python train.py --num_attention_heads=4 --hidden_act="swiglu" --norm_place="pre" --positions="rope" --attn_scale=0.125 --init="normal" --optimizer="cautious_adamw" --decay_fraction=0.83 --batch_tokens=65536 --dataset="wikipedia_en"
MLP neurons of a small language model. Each row is named by its layer, matrix (down: output weights) and neuron, and shows model dimensions 0-127. Each number is 500 + 25 x the weight over its row's rms, rounded and kept within 0 to 999. Numbers have three digits each. A neuron's up and down rows have the sign that makes its largest values positive.
A block is one neuron, or neurons of one layer that tend to fire together. Before each block is what it responds to, as a language model described it from the Wikipedia text at the highest values.

Responds to: Year-leading positions
L6.down391:482500527473503530483571449515494496485516463488494537510536467522468532495482517568501499514470524490496483501509479508501555522480524472535491475500513462530495519562454498500443514485496484508496493493519489519424432511460480481502478486492492484500516513510528510528509498569494544492541513507483502505469529495505521551517481481514500485506520502495485509503468535497544500489510

Responds to: Word-completing subword pieces
L6.down312:518480474514503536474525481503499467480486519459506435485498516497495452505476538454527485519515507474471527476503549518540462486570489504543519478486508480543476520514530456482528513499482476506503524516489513499485478522560477506520520518520517511561461473477476491478488448462506484525512510500518516510489554499524512506453505529527550469494485536535475526472497487518489473518531

Responds to: Person-role noun endings
L9.down192:530527518516493511515518503531491521518512525480486474496506550518501526520456554488496497504502485487553509506512485490487475482494481512495524517506530442489520483501610460527511495557486503516481503507479505508494489525503476511560521481504497504500502531493516490511522507479490486522435506495454508508508515489478533540475494439501462553472502527497478546526524491481496518522462
L9.down223:492508503464517492519520461548509480522484477486466463470479551508468512525513498473497523473521502517495491473522453469479486510495471507511550556476511393506493486469426512513513487526477550495505475508482483500498504505504490496506474477527521516500505482493514501538496488484445521468472462511483516504480491510471457497461495487505532513523512516532512524497519505513490515527509
L9.down290:491467487501521458485470484545501496501528517513497495512501536506457521479525539456484510490486486499456497560497498488494505479494497483523546519489502415474497459522455468521498474488426539515521512540495462480494507529553504551525496514512491492503474517511546497496527534525540487465516528496489499472474500512512493467446517477502518537507454519494499518517519461509480536511528
L9.down291:477460513476505501481525495528484530478541499484494487522462524515473501504516516441472585535479509534497508495480479477421478470501506492476528520503514480497523502511462530498487505501451514501486501498481497522498508514486515474497528517480496518497511509494473488466509499484490484470469475479505472533502451512499582492468487500479512503541437534546468481481469438485526493523545

Responds to: Mid-word name fragments
L9.down74:529478503527498460479487445529548480485506513503523470497501501515498522496508518490477501518501469465480494503496491466478481497464513530488492525469505476468529480503454525505550524462495512512502472520480509537476470514473486514538517560441456501531477544536500525511483505517526491508498548497508521505476530506485536476489505489497499500546474507508521511526489466477488498485527
L9.down286:534556511483501483489469454519531477556528511458519517496495457499533497454474491490509511482504523530484524524498513524527514552492543536521524541525477503509442526505480504519442493528506468516489476504525494520488467495462470499511461523501488492480455507507489500464481485511518510510551530540481461456496477480513447522514473497498520464495536435500495508461512439493483483510487
L9.down324:480539492458466518526497497469470524472479528476525507544507531543493492534513471481459491524511488507509480485502447479505499523484499519544487500471503507532457455520574497493466479504523484501517484483540499490525485482533512484510488499508519478474518506489468508507532483516534477490473473479481514508463520516510476554500469486501522467478531501488489483467506486541471502486516
L9.down419:456503467492503465486479458512507480496541510482493514502492485493513458493501461480519516459509527511478491453509504529471516507519479517480494464547489566457523490520454517486505501477510504508500491493456503465478447565502484491476488501503499467490494469481482494482528507493539487505498515496468467492492517500511495550526494449488499462482505499528485464501526526489488510511507

Responds to: Word-initial re- and headings
L7.down0:505512425501477518522513581532515532495480436513498512476562470515452458527498511498479516533461500466499530488495493445493519478514496514488491495534542493488573506456533501507511515514484515515519515531504507439458517484524467472481462490509498485537525518504495480444509499469495529471510460484474499510474542470527509519478497482523500510505486497474462489479529502529483513508499
L7.down26:514507542497511465521496495503503477537503514471485485429526494528512548518518508515461512462492482551517491485498448480513492475461506487509488474500553434490452492492360480497542554504511508491506490522504490515489491498524487455479498517517514505487516500482501483481493520510501524491535470529509510502467516505489500482504492552500495487466511472513542525510477505540502503518484
L7.down60:499476487485487549501448462494493507491550488513511536523515498503532514492493498519498493441472493509506523487473510487503505494490504523513461539502514450479482565523442451481513528513496525478498530457534492520466513510519481470489512472477497444532506484531503448487516522492479522488525489485461549486462517480507496534496507493506502462467428488472501496539506462502460486487566
L7.down82:454492498479485494445465473453518508491501471541502487556451457513492496504526511512482451493488513487476488531498499490514459534509506492495537506500502458463520553468454510544519533511453519508543482488515493490492492453480530490484503533500472484522474509453491515491513497532498536487556500500500538493502501513501491509522499502457482470530482493513501471479484505528502522483441
L7.down104:496482546491518490538544487520524501496514487527474480476509513514485489489491494498487505499534510501519530491510518517471524508520506479514502484485501534459490486499442432536515529517504498541501465473519522501504464444506479506571479511505519485485498515467506519493450494501518519515474467515465523498513476469532531482432470502492475478481515494500520521507534499481489522444537
L7.down111:495494478475486561506472514513466509502506476541519538512528515503504458498473471488508531492465476472519496511490463499499496519510496512543505511489490494542464509495515461499464495489524502472444493440511465503506527547499522492534498469514527538506520520510504481481517509497517516509530555510505557456498526477490484546500485515519497474554519500516463517499517455478482485453559
L7.down142:513511527502511478466504479429513554530508503505493508484506499501519512506491488523533479498516498508484470519553494494511525521498499522487506493499486614560538464500437535542493534483500525504467486453501545554522495536502513490538539500502556541472512502535487542495517513513494514522481522506515509496476515527503512552510463506544511458512509502468500503465489506480513490479447
L7.down161:533480461520502529516551449475498491513523465525478474481476543540531530508504441557489549532470507557484509522457432489508474512505493479526487498553458464459503519527461437496491500504508492458477556487523473511511497510506513538489495487526488466504467490471481488466528531445478507509505502474522494505495495466504507477499533482553507497472517484493516502536503482499441492480518
L7.down177:554525509525505488566501508496513472508525537554476498458530506488524482531522507541483513450456500513523468508519495457521512532521507489496474516468500547577464506504490513519490532521492515512505485476476482538543461497481458438532533481518497507484523491491503492526493484489538474513492488513494457503523500520494521519487502519478563463456498474468494479510513500541494508483510
L7.down184:503529508535515516500455477553529497528544483480518510531484498478521467485482544500503524477485501511534513504496478485506444472465538513497557537513488537499502519522453484481469499440492482486517515480537503466468525515499475528485495528497503508470492520517508477532529514489518505511510522520540453479502490557499495505508466531522492476498512471446485475518536483514517512493531
L7.down278:465501540487478477524536507512463508495460538499507504479503518477518523452502511503502514506473526533484491474483458510508471518474502501519547554484492425501482516471430501557465507475501505469516508512523512501479541530540470525499489497518516484548467484472521489479512565511498496462479479514478508475454471492531479477464500521458501499539462495472482528510503481515457487479514
L7.down330:521479458490498496516506470474486473494499496503539525531562490499480487511523500518506513515474489525462463510499506463464472522515527494501519514502550464493522513493455526503502476491491499491455523494519543516467447522512483504495513490469508503521545477522505483490493489462510487540572503505521451466522487526497518498461449450496462555482492559510492494467501465557481503461481
L7.down372:498554497490499469461504509517482547514484495507509491513507493509525490466515529474520477489497512496483499500506496457499500491439504474501529495516551492492477516511559545517473465496482502541537490489433483491514474507543512445483537449515479497465517512500505526494502552517467500498514522504480501470538460511453483499513518525493519485555466463480497516482553544462491487522483
L7.down398:462542521504498495468478505484494492549477509489529511474471484493485519482523523515503454512528511493487474507458500487509489449522514479520495530511492530475532508544464525540505495492480513504480498513538534539541501479480461530516482460509544497439492444546535540508511497532522495521512495528486493459524452526483482544519508544523509477483479469524529489480494514525476496463531
L7.down432:490521487529522556507459504473493461529550536492473493488512503502521457483473518506502497477515480492492494490492495452474509523524544521515489478504543474469509492485483455468547474528508484532511480505475524498501516516532505485451507494523489519529506559504500481507546528535477522530485479562514556532491499502542492527509483449535465502532503473506467482463528518491496502491520
L7.down455:471486493548463539486502486465513458502489474468503466504427466482533487502510496517511475502494478530499493484490527503493477511528567499503499523455486572510511506513608493502501505462491506491506513487502507491483490502487503456514518534494499464503529504485501494480491474524534481451533498513529502488514511478489473510497541536496464503497499525523565496488540533515532492474507

Responds to: Country-code abbreviation completion
L7.down12:523511440540506470545512487509525492526524518477541499503513526543477481490496559532494533499478503509490497500498459484483471495499472485520498476476493367489482520498411512527463535494504478495495507501530509467540523523486503508484501478486492495474497470522510438496491537461492529533486510531498522529510498507486496510489540548465542480476528493508552465504516478505491540482472
L7.down63:513486507518467486476503499503507493501505470537480512447496485451526513486504487523500492484506486477495509475504489488533526475488459512528515514494486522516533469482417501508470537523465500481486521438496516479520549510488493565493526477494511500492528487530465449498525529558510505497491539534465468498509474513534490504476519500500538540525519467537508485542532462504488491505472
L7.down153:517490513492509487513511491441532512496485496486489501483496538538488481526492495490481514489507500508523471489465464478527450513420470503535506513516534409480499473514465503484503506482525508497518464513448528493469482562513504521464496498532501503499517526486518470486491520495499487487477512488492491511478482440546472498489477523504466509527472501492495511469473510491487482535470
L7.down169:450551535468493523520487500482490466473574510499503489490507498533487511508483510467437528476497524516529497457516447519493516477496523520516457524479459478519497510468476522540494505461497543519448497490521492519520480509538522521479523533509467532487496504479508493567493508466550459469510486510476486530467515495492445518530546537500488515472480505482468473475492520537480507502502
L7.down183:401463520512521500516476544513486501450487484501507507488535525508524481488496500474473521489475482459497490561514523525450454496512524499507536463497482444507504502503480503540508508488473473536521521499477498498528472476488482487498517501461503506497479506505485511463484530524541492519517501484514527466509521482467464458554520512490480495525526504486486477486485537547521547512488
L7.down244:479493545492468488483523452520506489521490520473485471501507496511504495517538533485477511474485504502475479504505472495474507510480522517573478543506495328494521466505396496498515531513519530502466507519501512482479524479508539499452471513495534524522518469533489469505511507505495446507496512511515494459483504514465518486514516515522478532480467501487496488460501501536494495461499
L7.down250:510469469484491521509539459537484524537485513468479521498513512478492481519475487495479485516500509446518500471515500509529530491482499481514518481547494424472523497510407490528503495483466501418525515484484512455504516530519510486467505542493499500494524483516525467514490494506495511520469519506515524504492484498493463517515529530489480512515475509499531486523489509505503460502502
L7.down268:486488478510477472494535490447516477549506495468450484505510532483536501484497462499508479512529481496519503512528495486498527493508498473495550466542503522513560518482443497484483499505475456479449511473461506497510489474503505491545507544442462510526528482482488515535486525531496489480496526491493524481499446523483456494492477504502449487508462489458470520545546482478505528500483
L7.down277:477497515509503483533517510487520470484446515494461524486485509504536463462456469468543496528526511488511537517543501467510529544480487491464523540464498518508500500491453559509513452422513507482501483521489495488437452494518534482467475508502513533514481490519479443489495537460509478479494492474490453538530492486514482500517467477534468493502479499524483491471509534474537509540493
L7.down300:493490463497464500500531508495462477539491524488467489473466504540449483494506477453450482503463510527509467481499514491478521487478493507494506483524516493497533501510425520516523447498531520488500537444503537496520545485538485458470520540485490518503509547527484509492489502480546488510520466529434531495504510537478492507491518547514462517447479519494519518510558509464504536537461
L7.down352:527472525492494444520501467552485481502503465500487480438518537519531526449499517507473509493498496485490487494525500473495483426503489482509533505521485457445500486490460507526472480522479501508540532449453474493518521497517529500527509461485533480501495523534508495507483454501490511540484497518495482517493534507523490513522475503514514492500532517510499527520524520463506518529516
L7.down357:529505497514533478480538544512506484534531500465508459467517487518473519528476539473510533519485470507504514523478500522540462542541538462564465499520534525534475503480487486443479516476484503511518587498495488521483492561514493522506507497482510501465510539538491536506494504501502497482479489500516509500512525478520493523502496503499447508515492501474480470520475446518488551547503
L7.down369:534506516486492491469510490506504494511461497461485550503501511513474486457512452500489464525522450482549477486503491499542525511517466521476468507506480464497501517529461523511499525496453502511493503545526513518484501473499516502457506502506448521523517510455500555457515534472513455521501497463482498500514529539516520523509478480499539492520511524517508501527487483549542502508483
L7.down407:465556523471465527531526480507546512465458480474534513454479528488483485530476472468505496473510525492493520495469503442488519496506496504504542465511488448451493499449500537474508466478540543483508475489477483538512554569518528464468485496505504495478475494521502526545500526499482486483483515508506558492508517524482516508557500497463499534496539465484467480493504514528459459482523
L7.down427:544490532495511548447526480506470524528538514480473477544518558526490470494513515483506524525468509486507508506491533511471496486497522461505519538497527428506519522510530459499515536488485520512509489475497489503564501442543476514522516454471512463524496470464513539451524508476534447470483489507432484517500483517541484514479498479519502522524529522529508497552491512478489499512501
L7.down445:481471515464463446475493515506540502525468506502468520534516510515497467529473465511535501486484495505496483432518497500477522519492505499507511463533482464527527507500422506481509496494504456490502516519519460457521485444459584504483488471512529520509531501475486473496522491500504452560520479492485576491489542505506470505497508461496512542481464471505518482493485474458507472512506

Responds to: Word-initial re, article a
L6.down306:504491494486511501524475516476517506513498491471505507531486516486501452496489477505482502478482507532483487500520482528482510485484513554506498493457522424495471513527406473497514498496518506515468517500536447485511549507519517515442498486504480508533536470526482458494488548447466517469541512478499521509481519490433500540561495530463515488477484481479511496484533477483501495522535

Responds to: Acronym-completing letters
L9.down42:505492536493519461512481466531492464541505475546480487461470492508521484497454486517507496452521463513519502499498506529511489533507469510520455540492513425488495519507378512493539495484450520503518517510487474478490491501479488547440452505519498477520510515521478473511528492516499525482521471456519457495477487528505455501480505486505489509507533516517492516484508523491506500525513
L9.down119:513504486516483461524537498487515502501515510526529496483533487507498519508492532492497462484512499469519476459480481459555517482518495491501486471491523417498511512482414484542501447493524524520475482507543519449479486509552533476530534476482551427487526514496484472529488495521502493480462476503517479524467458479480506475520499525513516512481456507523535483549487530553547477525486
L9.down392:479517490526491460462505509541551542488510457512483529503532518484527515449524514456521499476481492460513509481498516542479481466526503498501496527519503468521483495475408532516514499484492504463482500512470500474472545547519477449509500476470513498498509517495517451483479478476514471480494482497523527514478492477498513501537475538496453540511473503547505501529497534484510499475507
L9.down441:455513535501442499521474485545504469552522438516475509463520489495527506478446472487501546479533485487461501548512480543471504488495495496514477488535510477503520484505515487489520491477489476498479521515484508498497491510531473522494486444480488496500521493511507535513492508526457503526461498490494509503510473488527517559460525512539463535492509471506501491534508492504514516475504